config.yaml
rope_base: 100000.0
init: "uniform"
lr_mult_qkv: 0.5
MLP neurons of a small language model. Each row is named by its layer, matrix (up: input weights; down: output weights) and neuron, and shows model dimensions 16-207. Each number is 128 + 32 x the weight over its row's rms, rounded and kept within 0 to 255. Numbers have three digits each.
After each neuron's rows, "fires after" lists the tokens most often just before its 100 highest values on Wikipedia text that the model never trained on. A number after a token or word is its count.

L6.up1255:112087142153089110180089097092165162159073086172126075190060119095162146120103124079077160126099163093133116122156094076164158080155137130171172152097126129087127108125173160099158147179157154105118121085150117164160116100149122156138128101096090086111070114093027087089147140177068087172139182152067117113109157152085135153172116101175150113136085133106075131169109139108094110068187134131127111170178127180107142144147136093149115129130149127160126150111157149095093133202141181184152148139142071070160101146130048119130111177158155126104071202145136105153154078061131142151
L6.down1255:082117151137110135090151132130106150204150132118174173064144118142146178062117162096126095117125047170055125175115121107136109081129106110188132176136104200145127111134097117156107118134119135068163099074201175138113124111163163127123166147168180115102153133174161162140183128124107191155145112128120112120143125092097099164139088162155109114133172119202087106095147110122181095126147085111161159091122147131105149039160134147082125183169176154115170065154158106143097120177058130144163103154151116112132102124076108198143076113117094130147122110123181139084134048162149115096
fires after: "| " 34, "; " 11, "," 4, "Independent " 4

L5.up1754:127101143117110093143119077158111080143133132083102100146117099113127103108111082076153139101135128100144133143102132141106144161157099144154169116027175132217164162122139058159162136071164112197120140080108107120126103137066134147136108181126102146132127155113152094107178146138195126162169185098102125074147107104107144162141184138087118115197120125126098177108135112132137198142135048129104101178151129131171118159122131084198139148146123063159172186102132181157086130091110106172129119155127184150117132124121122188107124148112158092134134095208127121143132145115157165121
L5.down1754:156155146133132161155146082063150126153147126137055113155163087087187164163170122161122098158138107128105128162104114080121188128119103122139109171119158101138125142171145132181108119093094120155073096104097180120139163160112093171124087155123140172121131111106125098070086096099201132130114114117145114147160120167133103109146105121207133143144137127114110112083096096101085107184141107089090134174075105123081168134136135100177118095116114114107103147152169110150140105065136129098145018117136155111086169183133131152150112150118151126096081158142181087169075173167176162058
fires after: "." 41, "and " 8, "is " 7, "–" 4

L5.up23:114090112127122132126111097117065108153160045139116093075121165129096136045147096124118036165095100148175108139143129152116127104134113107133179106119121152129119082136169121046157152109124074038150168104136144166116132140128147144149162144183124140155114108119154164072166110130072142087161078128096149118147147097121139197114127131078175069120156202129082115129062119113129145140135167121156092131116102103129149165195178178100055109130103110168115116148154106113107132098098131124127155126149097126116151143177111117168119081132114101088152166175115092149117128096140144134
L5.down23:128072126130165127172159154103192156087112111116111063135137076103134128126070080158110095102128147126134125215160121178139115150127161109170133080178133148103134104144103133121124109179140158070132079133107113155116094136096076130087097115130149168118104161128123127181080082120102118124137150173112097161123109112081197120117128118112109142165084185105153111077116152105107125084184181120103134076152022134098125107196160119132087159148094086135191097124114119138181145140146150110119160087091114139131176124159130169135089178111102144139146068181186149169110127123157113119
fires after: "| " 41, "–" 4, "work" 4, "of " 4, "Away " 4

L6.up36:130089153096147132195152129144184098093124100134066089128127088125154173165110116103110138139126177171084046168100102140129102019128148182105184135119135173140146162141144099125067197117144083140122108194104070099096166174170105126106065125089123073095147163108100141102116138152142161148095086162116121194165108106087133168133124083118177105131120087112204179090103127146163132096144152093132171127101057144072155106107119094208123154159147095093149142113082090129129144160082184144134116153099166046123155103080120126133124107153175114104129192137145070184109125158145147117
L6.down36:140154189126113116104104090184127153165111107176176123162149203133125161136137115149131146165112045147152111109139208104094171147095122109109191160128150109202184127141140181206106150111133119073167155117115113155161117143141126133131091136171163129120153130138125142139107127031137125126118084186061188134130136184128069071115153134127148168198110107092110124181115162118165098162148134117076133137170131126079114173104160100114129119028144099183095102164150128112142041104154152084123094078141165158179096166104113127143065118078064098113133068144159144102114162125120074126
fires after: "." 49, "| " 7, "–" 4

L6.up1435:090095154115139137183116147125102139169159134155109109142145104073131191160128149080179125138122129071088123142181081097175101091119133211132122097136113109149127118125137183148107118102155136140051143092112127108110102132077101128119126139172122126184103105113095139104133117071154130071128161115179146144133069154166183162147118114058168144123117184107121163134096142110154121095145052133087139077189105066167167167164067176143133131178153083104108120134105142177116156088117147181104102107073181079143104220221135099158138105140199096159139109120062097086147126090132084077
L6.down1435:072168141128143121126152093103179120140115068161164153156119074158152153142130142135132160095132178119172142125159103065141127167087076166130136047103152184114075109164152107150114125128147145150129056084164129153094065145099160133107116182140099132175100153161062082121099168122116107099122120127144112116126112114123117102058192105139167071182104125175115102130122116150125107114186134090144138154160173173124098211099160159104187113195084142137154128076064146153111088113051124144079151146178123102163167080144108104138120108144136105141135113049119154205142118100124149123
fires after: "on " 11, "March " 10, "June " 9, "April " 8, "On " 8, "born " 7

L3.up874:164130109157152116103153105143138123124171116123137094153119132136175148123120137159146127186134114090139109079114086134129146143092165151146079164115095102073109067109094116121144106133141106091158107086095151159119115097084126067094061082167108118090061126128130121083107087164150181131175152169128150142128084163113158066136141099088107139106145166113062136127111105175113123096167124117119154143107123121167133110110143161125110114147108152146171150130125154172081156139100108115122132105071150116173196153079142166124119090124140105056137127076206151129099151155110088142
L3.down874:149065129170105110068198147125169070108136123121093128155112125149121124132113077137193096121155158099161089150154157153180112183163149125097174150104119122117148117169155118137088182143152144144150154102099081122124113138132168156156074168106152127126161113107095114088127145132155076106145184105156139140179114130126165183105134105156065078158112074094168127184132112109178157137183128156172132195102145099114093113082117168130135091076196127203163109167065164139158148131162123136091150123092130181129130127140138130151054084116150078111095110139148167074103105148130105106
fires after: "S" 18, "s" 12, ". " 12, "W" 6, "J" 5, "Sw" 5

L3.up706:106102108108167106091129142166140100129097178076135134202164212141068164162063175116108165155136121134079091131156131074147157123150089168143151105129079144142111141174124092116154081156175095114116132123151114141100101131101100147122098128147082110134016118108118135202124118157090081159170104107121089106098129101071120087188170137126112124113140167177136135133139134122094083084145098131112124135090139138121134117191119086134106133100100127126201105156144149171183096157155072086159119074148156090125095130127120073135137158089122082101042112115090127080098159146172154095
L3.down706:113130087154085167121119185122172093133166122150137153190134097119194104094140174122123157076124119154115128123134099153120161074149122165160156126133145114081113088089168103113125081082116145110148153158116142130096170161125165052098112186131192168142184174152133100181187114122139175136111144117057080109136142107150114159100129099130112194181116163141145101163123177200067142095150147141144119094126126113183106163083147112128109139126145107123099099172171130147092096060105111117068153088145153132134098124114138143118148135179094141156174129125180140114075126113147148184
fires after: "the " 27, "W" 7, "The " 7, "written " 5, "Early " 5, "Kazakh" 4

L3.up1751:125140117164138072101135106151127193129067120152117239127114150151104177073193105136116101110107061087134135130137157187117102115110106122165157116143097123066191082145163130135159159130129103166090103189141187192154145103169113083165088134161181101127114079167138129144128153155106146088152113126026102127147080093102117132207134117124089143140126134154123159145167144137162111149178129130165125149075094105112047126113174137170122112114109094150175128126141112203093109159120099103158147100079073089099099079187143118161183095119154127115086155135136079158136086131134054142
L3.down1751:151142148040125139119106124112123115149178083089098147107106117118158124122112161137129110175151106178163174135153150150144120194083116123087157134119146166177128094091162137097115087144154094088125130113147096098161056106175144189130114103144136150103077089110146059108102120140090158152140139139171154183057076119115151132154174181116116103098123109153170145107090110179067124178101108168124164125095084164095132100102141200088107153086127167131147124115164163157089134105188143128143119154151117118129132126138126122133081172092145063139152150138102141123121130152117105162
fires after: "the " 20, "Se" 10, "T" 7, "ens" 5, "S" 5, "G" 4

L3.up199:144063163122133146168192099129086126156119127128168171086161154131083156120108123123139123129127184146093113158110090139119080084184159137218113102125117097103168139149067167073113114147095072114152089091090088143093164122131174160161139164158179122140142167101117106189085162093148150107189096174173197160158115179083089125163096203134104117133072081084155099123113163115157081122112119160132072138129106147078100188118078072085135103162148066198138142103125054185106086119115176092162099159100166094083124105152166141158087099095058163115154107136095136106129109099082159126
L3.down199:121101125120115135162189127115164155120142143089115124149102064121154134141110127099108103168130043146111181106134065162079045155098164097125182189089081136129135103147169136106139183137141127104086142086122143136108159115123118130126079130060132107083143140135157163135100180136137149119063106096066075136136075146138092092068096143158154093175139073120135112162125044114106134122143161124147182173126192121118135019138173181121153090091192111094075136096162088091158157133177126098112114082135118081096183118131174116146114188151088076074106096104140110205130120148122102159
fires after: "G" 28, "Li" 7, "L" 7, "Gu" 6, "E" 6, "T" 5

L6.up467:138138195162121139114123158106064093099092181093169147129122110145142065080149099131168160137176151055157094138109124107146139138120078149114143100109155076140146157132145180093091109190133148146144157122165127132100144071070134166164113094141184071164162186093122152153097104186117127131109149130149163185147140079153143102143162087113194099076125131153099135116096094168118098093078109177092113086136109145136176138082140104153118159204097140113122138091128148172096122200201191146094122159117172150161110178104100090153124126133086128113182086167120092122068161179146127106
L6.down467:150167120136135124129159146057079077134105148097165084174165073128194108111160151108069154119082126105255118163136121105097150102125111119073091150130122183148132111124191138112111136161101135115150171096114116123081144112080111166151176108170104134144122116155065105160084106084074096138152140128153127136104159143146128103136166134147176141157139139153144194149054157101147103161126086165097154065138145100108175186123156117107136099151109093135098174129128111164121138117089206131124163145200158124162082126097124109125114110085193133115137118181112112143130107161095077145
fires after: "on " 25, "in " 14, "On " 11, ", " 7, "until " 4

L5.up1206:144110097188074136160120170165115158145094082158164023152154109111106112104133102099102175139118140119096105183144111137144143115136149136098108151147117052101152125130114073157109107093063094094154144121126146056094044114118101129101136138163156158124129176160151146131092083104119129199130146165123095088088151149118085109171132152038138189169129158168107081167155168124103226109165165189127092114111113095116141113094099134141114164162101102133147137107083152070088132108148106132135087127164139145143125128128128187099130193079117162213056135144113195083110129173101161111
L5.down1206:136133142113156123112116146141155165079092130121149152131121088121164184155125188148161128148137076141139146198055093121118109178146119155124141099158156133161188092091119124157132196111103116092105177118081210158145090071181142114098203107075115079190101086141107146129164082123108103075144089172090096191202120162132133120096182104150139160118124079166162152060136110126133048113141140130133118159148125104151126152180124139094165171088124161128122117164122090129142176137139162168163149081163114162132077119153121083153099117213138084099133143177163119157095145086085080108
fires after: ", " 24, "." 16, "–" 8, "| " 7, "New " 4

L6.up1137:112108146171142109128087176097126128140100170081127091145128110138097129172131133115159065122115110103160159188145114093080180100142109151142112103106110113081122102135167152124117136111115125120083152097121106083093138078087161074179161158187140078117138172123104087127082139118086143138096112124168147124083125102191117065140162086143162108086109148144107125174105135076107140150160061153106078121132107143091200119112158070107126149188098088080072125129085137145098117197157101168166135146132091130185110099150155101127150142089105094165087145161111137118114109105147165163
L6.down1137:133124076133146105166156149087125136153113165100181147167160160129106153144176171089083152102163122049190157168155090108063169074080132135164138137082131144146140143133144103126107146102153123121028077084156134157080113138127140167142097101171084141101105160142078071121114139134106113109117146161141152129133110168156133104122130094114080164148101154134070096128075084078126100196180132130119143172209145108164141121130146107073125168136128081112146124145107126155139105160122142153144136151118168209161117095120144140153159119130080068129083104180183100227119063173109126073
fires after: "on " 32, "On " 12, "born " 9, "– " 4, ": " 4

L6.up35:096112123130130131162160111126146102138166073168175134149102138157144149159071170144080130131108063176107197069104208098125152183082200125184114150201170104181111130153120096086166153062128119098084113129187104120180155105122130146164134100140152166139129156126086156102128133169180139128082117137092131126158118150109143149155151107111148163088073115160127137132152152121126126093161180157165054159089146088100075135150121142101137098195127160125154137087159150047103138133162091138062185123081145131158152154045082131101133095149176140100182123120105157092153128123099116144
L6.down35:138141143133135107145155126129092099086144131082134105121149108186107064147148111200135075056167135169135123138118101104117110149151119092151103120094138112125066145128155131171121130136152118190111158118134163091082141081096152154130126154109151051142129115169139121172114167105092123138136127146142134146113118113118111107096185109114074136185196124118116146149081121047160148215077173094138157160122090137091145117119114101156132107101213130129138158136180158183173135126135120135153161168091176119134171111163179100113127118098103114161050099235143137122116126157106105108
fires after: "|" 42, "/" 6, "s" 5, ". " 4

L5.up643:127136127135116070110189138162167151183137100111115120063114110165122112065183056191149106114160116126085102105138154125185155094187125106131111150121152147079150083184105129123114172106105059127173104120211135133150168132168065135096087160153112083142148121153111065126156122132093087112129133121141154109101149149157153182128107119148162106139164124154157153127153096121115129075136107133082140151146101126137136107092100140104105120067085085153117078114178200136098150075125135107197122158122058091115154119097112099177095150161147152123160191100077121135089095092150160094
L5.down643:113108170154094115129135167170140133138149083083171146132081170147140134196122143096140149072096065143103159123114118106134117161119164158139132094081064070097145111121125133112060110144168167098129127119068145144129153063138109116105099167094084166155088171167157096097054101084157128102096181173150177095192122104114150177052180083199173164144153098131098124166170150182160132184074117150100126085108122091111137137102160132086114193126105136154124140144125159149122146123092142105096103141124133100167166192139160162130095156143155095105093117103165114189103144134091078151
fires after: "| " 30, "; " 14, "e" 6, "di" 5, "w" 4, "–" 4

L5.up126:100138132161100093133132077073098086112089141096161155148101147117147165162103147081163116067126192120147144091067125124110067099171080158149143152129121091090097111138170111082081140082106148128129092131177169106105155077101112105112163080127105130143111121074168128095119129123137133081134131080186121109186154125107125125111134121071129105098102132127187143164125096036074155180147141097092153167103116084116104129112120186135124126140074083125097116159074195146129159126084092120069147094111163119106219135082075124085178115161127122098112085117180137115160106105112125167
L5.down126:155171181193114079132098155172137104109108169133115134157146087096095058173117113162108052141091098132121087142181157078117104170085093088155154147150130156142153122123125141096044077093086114141100142105158100073121031078108151109117144144099101159141116189066121139123125129082104142120091139099180096139116129085146145101117217122130101113079188138167131114094096116084158167167208129124130147185126110126127141126147156200128065115143070203122159101118101130117135078149128148106103139155120123163144124074114158109099123109140110110094153152139146131179157113175131147080
fires after: "on " 17, "On " 16, "– " 11, "| " 10, "born " 4, "office " 4